config.toml
n_head = 2
positions = "rope"
qk_norm = false
parallel_block = false
lr_head = 0.0089
schedule = "cos"
doc_mask = true
MLP neurons of a small language model. Each row is named by its layer, matrix (up: input weights) and neuron, and shows model dimensions 64-191. Each number is 128 + 32 x the weight over its row's rms, rounded and kept within 0 to 255. Numbers have three digits each.
A block is one neuron, or neurons of one layer that tend to fire together. Before each block is what it responds to, as a language model described it from the Wikipedia text at the highest values.

Mid-word subword fragments. Word-piece tokens inside a word, mostly h after s/as (leaders-h-ip, Lancas-h-ire, clas-h-ed), also wh, si, an fragments.
L6.up115:120190107090100100174104125080106120139154157143075066118103107152124157167141134107102082098187116130050171083185160146129110125089147154131142133079179137197128137106104188116144164100141115138119119152135115075056170097162122093134139113109201110132159161164154158140127085130125130112153166084074148128147122102127096152150105115102122147117114150139169099066172123090118113133167
L6.up309:148117081073078118165082104121112100126179180127103088225129165151148155122137137122142115140132143070159129098160149121101145154082125140123167137124160155180133153089118155077106152135085097172094079164141159120075212096154075130142137106129173098178125122169105200106120125079138121078125153125047124110172141154127127181144166115132110133099095120150097040135127087098101105137106
L6.up403:104096121134129146155104155121111111116153191117120120165109147135157171143115125156105118111102072099127166130164117113159150172077161091124138140133206163132157091149125171098177177116136133118105083099098150052128190108116128156161106162115139147142115057133148139161110104136158166178129122091107129142172109143148119163182121105091201154123085165123110123106153138092079187139147
L6.up445:138174072128088118134087068105137101155208132139096111144112198112132194179167145144146129165145147157096127100191130080124148165159127161147087126107170101132088185086141122113133180096122164170079097136150140059096110095132125119118135141143138120126156140172134167091116121114081131098129116097050101085136118137087188178149089134112158145107103204123112111130120164111169105136168
L6.up475:085149144113099160172049138059109125145081130135074035159107128162133104157159131074121120113188108116050128113176160120125088089111127173133146069133078156095116177099150156115146122118128070163124122161121109101087094103163130148120134099099206166166086097142153111079103123119132118180104137109070170135159085134108111159100139104159196185133116095109113152146178122119159145121148
L6.up544:123090174086082119161115117131113119176116152109049070153094116116173105130138141114123044134164148159118125129134174141119108130143148130098118200145121181175151119140145124103128126126090095179103122128163160079100139132155131093170185152132105125178120082145161134129110154152165162159180143083176151101145081122140141145121084058129158104131172102137108126075137131077149133157168
L6.up635:109180154097063133178150083107104126167150114137098087139153139127125148156083075090098122087108063104084166145130132117136118077108102161111096108104131071097096115142184153132113107097131180170123137095125145146110160120111137150141149149129113162123133089157157150137120141156154141091139173127111164097139117086108165171117054075142149192130136127116082151120203072062152141105094
L6.up749:124094166128074135148105120082145114136186178100051132161137144157209171100127091079141079204117112131112137104144133106156104124151124125157132158116125165157124180151115145125126093135111098153120118098178153135085149135140078135175151117115167116145131101156158154136131060121091140212132132068117112170146105111136122125162192113045133125114093189066185096089131107141179117140137

Post-initial word fragments. Second word-piece of words split after a first letter such as s/r/d, especially "ep" in separate, September, representing, depending.
L6.up20:119116128122086188137098120108133168125150117123111090164169122149198192153099135144078102188104124078149117124121101105145185103083162110119171150132146117166138145143157155097126086100159144159105111129095115119106160094126126141176184139142224120112144061175137134118103140117134100108114157103092177114153090128121126140179166119122176137111098173077156139088142114121124171142099
L6.up277:094186140135125090119162162199116093118092145100114157101145130169174180155142097101075155201102166062132169057120113138133101161104170081175165132115088157125122158137138174095133141100182072111121164088082092080088124137145158140149165185172149117168117107110106083120104116142084115208103135169130122120114090162136116122163104100120129133092115181138181116146095100113144062132176
L6.up411:162170136068124125109045130072168113188116115111085100131183095159151197207155090103109105197111152117121116121150144105133110104128116116126103200155135165131115171125188195117136096076146100159088138119146179114097140090146131128148155129122142102162126077168156156136095135141108138176145163077079174126121094174089124139135125114105197111129128153098135164076145132150129143135207
L6.up471:105117121126116138104033140122136120119173133113122082192120168134148100131108102150084087138173119165126108132099125095136173122056114113146081150146146132198145178199137121085160115086129122152111118089108156159156157142148179146141131124117155139184159145156146116069082083105191107189126113123074117154153081101088180158145167124158091117108173148176123158097104119125152079163114
L6.up601:144131122079078056100120100130084113200170132071125075109173119165104126137117126096113032154134149134183117088060082134161130186138129117153112133110141131128148156161139133068124089061159121137114042120138147158083138138129166116124173114140149147124117122103120121125041097106193084180147167161128152144177101086079172148128138171111187138092142153163094140111130104094150117144105
L6.up653:136188116114098133121128135168144121180103096109110101185157185169138144108176116144114119176091200083101117109148111090129145147130123143145120171157089105090118171206204108095078132101158110112149086138112159118097171144170165168136119125080121102187087143166172158110081138110173105193106179113077140065160099171094177151152144125149168102133133171115131135077135083116153121148143
L6.up737:145131117050071128103102121124120140166105150112129098161152119168168124138121121178154081141115137082092069060131081086102114153134116153169116170139158087114104227158151144082115122082081140092150113172112139114099116115133140169206168194090145101116129107124136160081067138098168105088166140138085142094164151119065158161130124154112138125091103167111195128093188111148111139137100
L6.up755:141123122085102121056099174162105113167167158116175098157150147152179199175136158107131111098153176126151080076118130107172083220113177145159141163109177112153104178179142131137081086139161120175098151091069155144129202117182148111235098161147167119140170093164106108112118074125151089164113148173093187108137114107118177169117140098134177136126155137129123097117087135075111158143189

Mid-word fragment continuations. Word-piece fragments completing a word split into several tokens, often suffixes like -er, -al, -an, as in ent-er-tainment, termin-al, Europe-an.
L11.up107:090136093115189122084132100155163105178171154039149125163129096083123184138073193132118112220064103156175165141124091079154159120074122121126099127094160117114134159176127160144153130173127129182110141097147150149135126054131101168098129136148157145166117096090124077112145105122094101148217140113168120117116111125095184099168146052113129144114133178081140113166139087108133130087141

Mid-word vowel fragments. Single-vowel pieces, mostly "a", split out mid-word in oddly tokenized words, such as be-a-uty, be-a-ch, e-a-ch, spe-a-k, phot-o-graphy.
L8.up1:095149105100116108124181180082158134123124163152101132093154137165177196093135107152130114192119122055148099187166132119119065144105145082126122115149167122099130119150197147092118050153139144155104092132144116137130105097129112110111150098125160065136124115126112135087084142077112132164076186118177175164153133096038122089147098112161129109117080107115139121119212137160109105175083
L8.up41:105173153125057125106144130134146100133083134172170124083185158192110129126165123170122138158087140130085149108110138122132111139143105110086173137134177169136097050183167157143184134089174174143117125156195098115120105129148162086132150094140151122144049124162128137175112129103215172201086166144078135191155109067089112116125097077118132124134167088171154077051127098126119116156081
L8.up203:107127158114100085109104122099143120203137109176150139125197076152111179125126155146046120160166154091146081107191086107170089110128120172135063177047161121123120142192159108127109147117162135125088118189193112157134129137145123110133131082125149081126138143142139106091137151087153173182122159179135178176131122132140159092090151144122109109154089125143125077096127095155158086120135
L8.up313:139168142107153114161095146137129098146123112150096107124184135123183171134158173175088131157128061137166132129163142123148121181098161063096040159040138148104071127101130161089093144139183197176110129131132160147137162117121114089128108125177098142166147137075115114131103162124110093150099110225161119144140093214067132115109082099162100110086131093092133061092106118168121118095106
L8.up333:077131194104117113076148154151157115116091124119107175156217167149145192119075129139150136145130095102132132091186085087151140175113189104091120190118128167081099146138152127071150117096140162102084144131171085138086141043125120179118111130159127133131112094140100105114082056086099104148105136117136129110157129150080137170179170120137178168130092132142157107108163087131102080129107
L8.up389:139149124170122098119071122152170094190136166129164092119161106194122161146137169103130110091162116105171109106135138147153117122184203170124167154081178128133108144089153114118212105128179079126168154133215093110085105124140109119145113111141168162162119141129118144132110131099148131214100144149147177129106111161078136081097162088063121121137135104134144078159095099139142114162091
L8.up666:111167176125074170104140105137112127186120135151126133078116132166159172114095146112114128120140145078130107124110108029183230117135112059148124173078077126098091155190125148117144128117154144111107086102151142163099154058120128154130135086104096148160051097156183148131127138152177102127118095174094127106175153143136088148085142102102144076166165158166115136144147122143104080176098
L8.up767:117164125114090143164132163084153112146090141167112070150161124168203176115123128174121116086147124125073121096180072105124152157091106162097193170090106100091102133156170105101103209143139147128177121150161135100152160080143140102106122110112119157148058124107130115172088103110213093102132156166127117094142131188109149124094159120142165125146094125189209159043117104155127095096109

Split word and number pieces. Fragments of a word or number split across tokens, mostly a leading digit 1 in table numbers (13, 110, 1434), also pieces like ag-ain-st, th-ir-d, un-til.
L11.up517:120111102117164146139100151069118084231095128142153109130151127111152125153095138145169122151088155157125148147140144121128122190066140066080137084091134148115105101091103196135096131097098114126073137095172151132117092086130124111098114136140140119139123047113099211152155122145118148141095123095123164183129092142139107092143106089072101166151165193073114114128161076149132091104084

Mid-word name fragments. Short pieces in the middle of words split into several tokens, mostly proper names and titles: Ale-x-ander, Gr-and Duke, Chr-ist, Bra-x-ton.
L8.up12:135146135079163107183116104150155112135137148107115073120179037152147108180070183123170089101151105117165160113085095127155142160176126149087157149089109188155081128196160113132154110134100098097131071138194139140073176090152146128140148131173109142149158137115170088094157116114128135138174115139078138142126114131144105145098135084153127146147180152161158112140132100124124078061116
L8.up111:123189136137182055176114100107092093153120164141125077114155153120108192152119119120078129057105158072136157110089106108132103172059196122135152119126158117130139172111110083087098141134129170102137111072139166043114177050139160111097113119117136122180091110174150104126122095131091107186177165127131147109112119079035119123135104146182164160138112114061163145125182125143103145075192
L8.up136:070125114180138095136117139163100072148168109153063025137070079135110143129097099153090097110175074095091118127138153139134160139097139163152161124111129127183091138139108084132147128137156105141165087069158119162144151156111158127123117056130129118130123119147148127118141104119147150170154114179069109089098117074153173098099132097115122181161189162125152124095159128075147115133123
L8.up206:078159087128134092207115082158107073151117139143121107126096109156110151208119111111100083086097094114088143067103091080134139078153151179141125098151166116235152163166154103123203081160152061134140089136169091077124124108148146127141154100106156110148089121133116132146088107055095153127168168043097162134131099118115106116102170144109105133151135145085164056169123073156135125080071
L8.up381:105146086142121102172128110088123112182100123126110104127104132191135174172154111152066105139149107087073106090156086103150125103097181177175160142110172105186108166154132159131166109129205093118164051111183123101062163134123155084127139138101178095115144176186189199134131086124133136137169151086054081138104121102133131128154151122086152124155099188142102104097149148093130123102134
L8.up452:068097158131149073154053104164117122168134173096090138158118121085192110145111145114057108099045145093174098089138094147146154130089126159113116139140132211175170123160180109146166132137081077139162096165188092135138118063134077133089128102162160105191130098148121139102133116097109113102166161143044190135132075104122104100097066108130132106099150121046137152133124129100085134159130
L8.up612:099100132099093123176127113143167125188119124100110099121091120133192126141128088111119070144153143158126170120095098061091058148085128060113158190176160101198134113138196137059154096075124051118079164137116138060141183077154166132188139131122134152154119117128116158141137144117150116135124157114092126062173123124109105166138214114119166095089127185075154120084159131165159112129095
L8.up694:103139077110121116147164104125177114157099110129135119142113120124119182182132186113103116168127119094118161144120117096094113110120138107122129175079227137154082171136127108104138112162161113119131100140158070047098061149138121138140146172159140140130168083115112176100123132131099146096133175139097083103117134128093100164128169161033128122165103173163138099081154073138136082123144

Mid-word fragments like "ain". Middle pieces of words split into several tokens, strongest for "ain" in remain/remaining/domain; also "n" in winner, designed, significantly, running.
L6.up77:127119133118079087069107134106114094134129202119144148139162156164123122115164160194117117103089174115145041144099157160171181121109120110170136120101124170186124133075155138070132143087171124137074178166078165167095068096120152204146115175164109124167173077113143149121056129091182100088105107092117133091157107104133126139097111144147110173100164133174109142148159124109104126186155
L6.up137:095124132096076155115125144109127144148130130064165112160130141194153165109107079161138131151083125073111113134120111108165131167070142073177088139120136100116087132134173173107131120074129115160093105113130178180143129071135079169151124149167163101137079050147146132158131108125197073118118134132119207216144130131071074115149134123057101161121092158105174126082182090116160124138100
L6.up164:118176191082080142156134177172177149128165140141147133160129160125142132164112159178153132106098168136129092066100097101152203111070103171104105143115148169129103129180177095101119171152102130095105130096128107104122142141130182149122123093165204140114132038100174134107092095135175096107104181136168168179155129095085122115154179143085134121150097186141120041108183093113096113073096
L6.up364:140111169093105125167140157197210137112165205091144108140117094178137129120134091149140115125084151126099160123091152125124175174131113140125155074128137136116097118170177161132171158096137099123164102126177194155121097145137120146097102123151153142124070108071169150123124102129121053136118089200149145174156099108114110127136179102126157164117099119060146163125136041100152168070045
L6.up473:130121164099102112087132115177199139108115118127145136202185097119142164171108141162158118042139172153169137134127138107132154098147122074131168083097121123169083153136134133105140133109128154139090131124118106120108105084135156171148104173116124124094144070144143096157123117094141117056159041050092134100133118076137127150111139099131106130095138162109161060131166084105126131086101
L6.up611:101175158124108090125098134129113145176135155105130141153201151151124172134136067120122111122159154117085105121123125134133110176095128145172126099122159152103076177098124197069103166096159143139140143080155149125078059136160170131134127177129187131124145113035127162149072157150175114103167151114099129136132151118082143113160068130125148184108080220112180109157101103115127149085100
L6.up676:111112138111133107111147119150125090150143130087145167150157136177140126098095167154147145159047158172130159166090134107173188164121080102151118154132148151108080122143151171141162126109144176114084151034120167178113160063140110139134113143164173103123093060128127148150114130123150109094068135106125172117151137122123122105142097128084106162077108196118178146152104084104103088132111
L6.up696:087135162092099107096143196160168098105143131160129159104145127164182145166083081141101134124101084112140093116106143148136204102067105108162140142124114201135118158178152133099153126111114156104100068094108161175125129127131042141137123185137154167150094110151157182100077149155158085104136127129104128132175114215095114155098099093109121121105071182168149128164129112099077131126138

Mid-word name fragments. Short word-piece tokens inside words that are split into pieces, mostly proper names and place names, such as Har-l-em, Char-li-e, Chri-st-ine.
L11.up224:090172111109124118130141055094097078170138110138127103138175098132114149124111111123123103121084127140148136078170111141146103127159212148123140129102153096112125115123182071126177136131124092131109059114185079093037070127160127129129166155176140117143156105098154080137143105071137065146129152082085108131131062113076165098128120140100136177133106168119147113101160108118169108063174

Mid-word continuation pieces. Second word piece of a split word, strongest for "ain" after "ag" in against/again, also Eg-y-pt, peop-le, ang-ul-ar.
L8.up96:147117157083132110112088112082146086121090230154120118144153137176120143128113108131115100126071175144133116115150135145129119191106108141132139081106103126110073083127138175134147162096183181122124093133184184156136112157123059128173143114133129177133096139094202163066126122108144073096149100162083156200140125138153098161088138135119089198131151117159131126128138107101165169131034
L8.up134:137108162146147156116182168136156104123172149183086158130099150163111194127108161212146116080088164176161121105071102092135202137065080162086130131116107194129135139134162127085106094129111182089079166144188174163120108117089092160128114125083086150147107148145094162138091126066184139078154137123141135153181127155088140127132127105098124138074103110112147090130098068124124149114162
L8.up252:135097123069134134138142113099155101115147165112158154090163107133159116111090108183123089097082131129179172113116124138154147134098098125138150095116156134086095156092116159114160181160102131125125101050156152108126111089113122170133141146151149127147165063054155107144113135138152138117122096127141173185172096105108131093112139133093120208099079143078130150138153109096095202063127
L8.up330:146105131128143069133150140166181135082132122107122140125146160134143142157128155145135123070132176196135158050099065128137129112150131146162128119088130174183114075205186101102123164122099150114128062149146144136115127135156099176142123116128141099134105124088162176143107073151102075106141127133107135094168088075083120122112146111126105154121172131119168127133175089081136169067096
L8.up674:138151105070068159107131078155120087114118118134166150163159099087128163157127136153082104130142179167087123092140109125151131148129164183107115154159131126052137123156190081091093154084096111067140099180155213093066090087199106176104098115102150130156092138158158190087081085135160152132131149145110089099171143157050116159147155096117128157114142165155158189122105122104091136120077
L8.up691:124088136070126058127079088119143117181171139158079142112159127118121133200115154108086104152145134186116123161165135175114108121130079172179134148104172181208097131173177124107143101138163127115109077144161137158096102131137088123152158161158126074160148132123153176087105148151122187078104151117078138150127148133096125206097130134068168156154071168130197145102196116060106147119164
L8.up712:147136130107147152080169152126181146162169103098180157143152061115109105167074129140117115206128144115188175126186129153171097175148153091180166139089122152133054151122137155144145137083141137108134112122192123141117118098152112118151161119123138073123078111138156189094136113114148116140133067193093209198119134144123143177135168136033138145179095110147144168160140164102186091140103
L8.up766:113154125144154106104121087077139107144124184085143134157176120163089099144048072101094133139110135107115139124107146134150224147047152126133099091105165147114129073111106198103157143151188183110117147127157148176095143114144130120157171089160136160117092140153125112126116110150184113126117178147121145223157143105109163148100082092144126182121083159156151164150123106113121110136111

Word-completing final pieces. Final subword piece that completes a word split across tokens, usually a noun or adjective before its head word or of, e.g. st-ation, resear-ch, civil-ian, pain-ter.
L8.up107:099175093129143115142078132109148063114158213095129082151116136134198181148119167120110108158113098088138141125130070067111161175131139125098118167120128102110119154178117123139125123149146093112184119111098165152102157069148163120198110182148212154146110127109103151106140125123134129153133121085150134156112133160105129062134178139035155135162133166136159111125109121139133063166126
L8.up475:080152173155055132085130150095136133123154169098167053113159162178161115121101151134074080172098102112086123102145095123154158117151095122135098126165150132151134132163161196122131103123162103123116065087121170113119133116152092094092117154136113108136137113108135099128099084095132103155108096178087135088172091168134143100111122103169096071078112176121117107175139117119092131116141
L8.up518:073119069151124133131093108123132101134184172068104127112138086187113161145150149137109111193071180163174150128125107113105145139075089047141029172108206139163147145135089167112134167127127102119106102148096123058132101115120126166181139125184170092152109097122129115065102109110131091180161116105102114162148093141110136076118138125083170135134115124093136083171114113168194130166116
L8.up556:141142136135087092135100120131099131129170157145086105191170166145159144200184082121038129124137115091130139077099104179171110127096110118144120113115145132141122181145160141075132104149117144124144123111111141125139090127155083124125206132174169166182120081164116132158072071117167096198108186120126146166154035078120189120099134126157173111117104149142075128151142129098122119181150
L8.up647:053178141135105083123081150152149114147165170105130070179142148150150123172149156144126137139103127124067138124164103137219175182151205122134092163139123126106120086156152105143176131113142141100170097095085127138128149084195140113150156166196161103172106112130118110096120061167121073168139116128076176120162135153150126077091107069112165099148124116096099072147119134143139122152124
L8.up650:067091092138142102081104106160144092124171169086150116181171107150136147116091075117105096133067138113121135125093076147142146185112154182123160108093128189188095123176127173142128146129112117162134067092129203150141152087187125111172118152182166112192082110122118181123118113151098045129169120129076138184119108122129174107090107123110089114133113164126144101130119131130085107114107
L8.up652:082080135127105165116154126151146116111140137101076137130172128160189132129145161121075066131083185053159119140132119122123173195132125129103116131144068175128105175111137145138142114137166105084143105160170141139116134067163182073159120112142127154208103114130129164111130097099060094162118080102084123140135093136098178128093130062133084128170150101106103121156117179136117109141122
L8.up747:104204151139118156127086129093134104197162121100102113159180124146127148132141113120095109158137092116116146127152116072157126150070138132089113187084083116102130134173117149124130138170093158091137079121145116168113121119140155113181180135148218141187138093152132150119131172104123072125091132198074173114113144156095165117125107113083111130118144077159137123120104073127138104127162

Word-internal second fragment. Short mid-word pieces right after a word's first letter or two, strongest for ic in vice and victory, also prac-tic-ing, Ass-oc-iation, V-i-etnam.
L6.up21:085109142104094093096117168146129163098099119168148129140205163206126164178077116159071129117121093114143115124152122154144117108157129140125151138124134158147067170092186141068145121127131177096172099156124143138126063132169158146179152117115123163117104135093149107092008128099166055137109070153091106161154105128098135151091128104137127114112111089122133089168156144113134098165053
L6.up64:128088106125075196084118081088143094112125145128145122181133156166164110158180093149089098088084133142110083145158170147156156090126141115075151200139124111123062125089155114121144138063130132161111153107108130150113110108144119185163177109121196162161096123129213146102111117140130111179072151129103168127126037160113164189125192089169158143144135111167123153105183134071124126165090
L6.up250:094163127136109124103071126106100105131133144142103117189135177121119127152131117105090111094164128160122102094077184087124144079076161089109135118137099123110102202157163118091160117098131152159082165114081198100142081123184174185154097105112187130181083110104129137185090085140110061150119152097125144095142100109075154115091097079155197138083089128116118199152127131124146117106127
L6.up334:151178143116118204101076072094080116143171133154119127126144124148182084192178055113094100118155140115155104147165143124119125081123125147074117086156146125153127191136179119094183178120123111186152123152142129184087131166159132106193093071126125143207127087102143188125103144134154070128137143153051135148130117131120141117106165055116141139091088120140153177126129130160126150125105
L6.up515:139137115086122121094119142139148117127128134138136108106207097133101120189132141148126068090132223120163128137169124158164144124120111112106124150131144127150150145129179121106120163078138125133108049187162152127098122102147170120121132121086141130168071155147165158099102187097164151077132128072076165140169108109081141147083178097118170159153129141154145133069153126118114099175080
L6.up525:088204142085110186132108101084133113101076099147090105139115183107211196193128175180150139150138118096089144130171138103113109101133132075069112077140110087162102087173151133110160118100114185119110148173091126137113132115179151199168178099102106187110126110100193137141113128133152108127095121166143105118146101122100122144087151091131149108150146174152126106121165088103130092131101
L6.up678:169180121112138094130108105124141143098141163146127074146124113146167116219143087152049103152089101151122127122202125158080161097105118094106111180131106141142095086104168145073187110034121125146147081067135151185143151125142078123181061146156142128183110100100127101092101140111118127136133139114117096169156125171101069114094174104126138110103155126154158190105165055124063078128143
L6.up681:138114122053092118121090130144134130132107142116036129147149111136119159178116063091092120079141100119130104135199181129147103092098111103138156112124108185167128082090172142118145132101096093148103114139170129120149102119201120161148134078096153081189058135164128218110092133121205064131121150152084110134143148121135104140147172145113223132113108102126127133133162131127101050144126

First-name word endings. Final piece of a word, mostly a given name split into pieces before a surname, as in Christop-her, Geor-ge, Willi-am; also plural endings like lead-ers, provision-s before "of".
L8.up145:122171140132071161181101128079150102143149171130055133147132143124155143166166173119092147228133114157107139127136095057097163138126131149093087141091151104104137143169085153118093165116120160115151111116122161100099095116156090119140140138157149146181098147103124104143141109169100135166118178081096129216159090136081161103086154087144186144178167155126095145137122131156169090035156
L8.up197:103130128119132149093090092123199066165167125071132087183180104117164139200180118134053107155093115080149158155135105153172140125101143141149122134132144156159136138168140090125136154147076119147161106153205122176127154123126156112199129158184192142198152155124130135107131092153092094164123128152110127172121107135093106074099155119149125146146080162089124033128124113157172116086096
L8.up323:072074085094103118110101078123190044109137201119160100178187150162176122167114168123117094176109078112120165124142135132128130161136122162132157142101211165152101144147133117111116118164139149138138152147098097192137078128161089088136131166196146060216104166122140139108143150152108136179150145131088117138143131110135149084113073107117095107125116160129123151095149178147107079140169
L8.up386:102141107095061154102115095116164122146125136092113070171136134142187145186103086098091072182126139161172167102135046157095143126088094164126130127158143186149095146146149104137132126133089084205110118156155118120146117140155117089204184139124134116165157112090135192077124088146130065149162137166102128102119122078085135092146144119164143137138107131084182137175143123119154124125086
L8.up393:091111155097108065088073148115156108143129194170132165158160167138111106148126131160105106085153118163131080110079166131137131134171163090208162166093155131173064132177120182110095177137147168147123108159201182198109134087170140129159101100140103123182080167152131095117110135103168190148144120191122130150140146184112166108143098099135108140104105151119155130058176138119097100156176
L8.up402:117133094101157157106121114166134097133136167148129082199166097097177123116111169148089106119091082081123152116123115122131162146141126135165087148135073194130087118166122101139133102119133082106154041137148158129084132097169144152188112120170201123177129114135140127104124069113094112143111152131118118146149060155144141134079139120121071170163105132061184126046185127139104141142152
L8.up632:099138133120133156081159098144168078126126153094122118151161105110180140130102099134125059186134150165131140066081074155124122158069123107173160108143157222146073139162144100108152120133108105088129069101157144079106167127154156143179108092153154123156097129117132141079091051139131078196120149184072112121135094110101134158122117147122115116143098188077136146099169155095131087119119
L8.up715:085145138108121086151102130143135119178120137071097143121197115087177106159063084051095123166170113136086093098095104087135152102057146102140145103128113136120124093166169153101124133150138114069095127107135149112147192097132158091196219117187183100111113093146140117108144070182145111154216175126144138110137142101111111121108110092090124124202104127071120150126186141132146109114110

Noun phrase endings. Final piece of a plural noun, or a closing comma or parenthesis, that ends a subject or noun phrase before a verb or preposition, e.g. conditions is, appearances and, families who.
L11.up65:142174205125142151158124150117129109167232119073090105203105097177122175127175131115130114089113203112129103135158111134174152131109197117101100152106198192094115173138107180143186158118095171131169201113153101106135105124166107110155151137181154149148124150123152117133138125119117141190077127142090097132143104143091085067168130126042153149129120107119138138161094126121160110110089

Mid-word subword fragments. Inner word pieces that finish or continue a word split into fragments, mostly place names, surnames and acronyms, such as I-ra-q, Je-j-u, EE-O-C, Cath-ol-ic.
L11.up432:098166159122144056091142099110057085108113125148128111129105129123127158157104154127147115064148084189111185089106087130174103142130183113106164144100130120152128129201149080086163128119134139102133122100113130102171096102149110100128098112130147141200061137145142118126100129133106101138129117096185161097157085194065112138131086117079137131098133149112133122114223130133124131138150

Split-word vowel a. A lone a token inside a word split into pieces, usually after a starting consonant chunk (m-a-jor, cl-a-im, d-a-ughter) or ending a name (Alm-a, Cosm-a).
L6.up143:149153129127055092101113150115140119134149114153137162100183205185115115142139170100090112117136083164143094148084128153171109180180081128167093141100143154143082114146154141099101169123180166107070129169149141074100169098159119122092162089097142104136172116104125142127070083106162105097082166194122150130144133174110125128144099141100193189077103138122206167070109127151097149103129
L6.up158:112200145136131066143069154147111154188109105126101131114173133194143159201094138133109133145143133107115128119132067031148165121094142086113106129073133162144130135186167131126184146120181181121162087128122134139128149061130147096138178077223155165154099112117119080142105120131134125166111137130115136090147126146132120065070107060172172120131155116104095125148127110159137050103128
L6.up306:116159140158123126133080096142081100119081154176185092120171090154155183184102108093154122165121142156121139091098155062188123165087136054155156116129152155080143158065141135126225125119151171124119078090111113075060167106127111123127142147145215189162069143155127051131120167095163145118143109126100162198134104143077143126139180095121107120130124106138098107153077111082117123105175
L6.up312:130182128096089118085100102076160078140077153147124088112164139153110096132132101106102113131168072164122129140189169082147111171106163110101120156108125125101119123084144101089174191114149087139155142151163117124163097121154143121144088124142134153224070163118173120168110092146158110189148152125109176196157079193065182152121124125138097131162101081159112162131153133076147085128138
L6.up446:122142169103136042098129204174154129139117153146106086081133148156151130131115139126157115099149137184109090143121098045185143158157146132098070142115123100093146139174147132144163142161136227091146153117171161133169133072159124113177114052139181154127094150109167086150096130096176140138141179164122154091173118138109105112096044079129085095136123099137149111100074125188110123094127
L6.up508:134146135146085119141078131067105121158100111104120055095155114164149105148140112150146083122159077113060148172115124101152162115143175151093084115118120162154136118159077131128132142142108134158102106143194086101116139047149096136157172016126149158170080132140135141075099065077185108168132151155087137067184122165137140163159129154150112159107090119102150102049118123135130126146154
L6.up679:104181121127111081110088177157159117145113133118163131123173100193143120191068150118139150137126165069072161085108127094156111166107145091166091089105138182080105194151120121110149172146105156110088147128120123086143102135157141142147132101150091178160133135153182096132127120128136150088185119132088101088123174154132104124096100113089081186139121128141121141153101125107159059126107
L6.up751:121147199143107102121040188131120111144130070147113097141136133155196115125135134117138131157160099106093113057088124058168181141163190120149155171106157173144113160176153156133130087109124155194122076149112150122112152123151093121118106105115156157127073116130172094150124071048112081109121096227100135126115107128154085096203127171123147133103108139089145078147102104152114114127117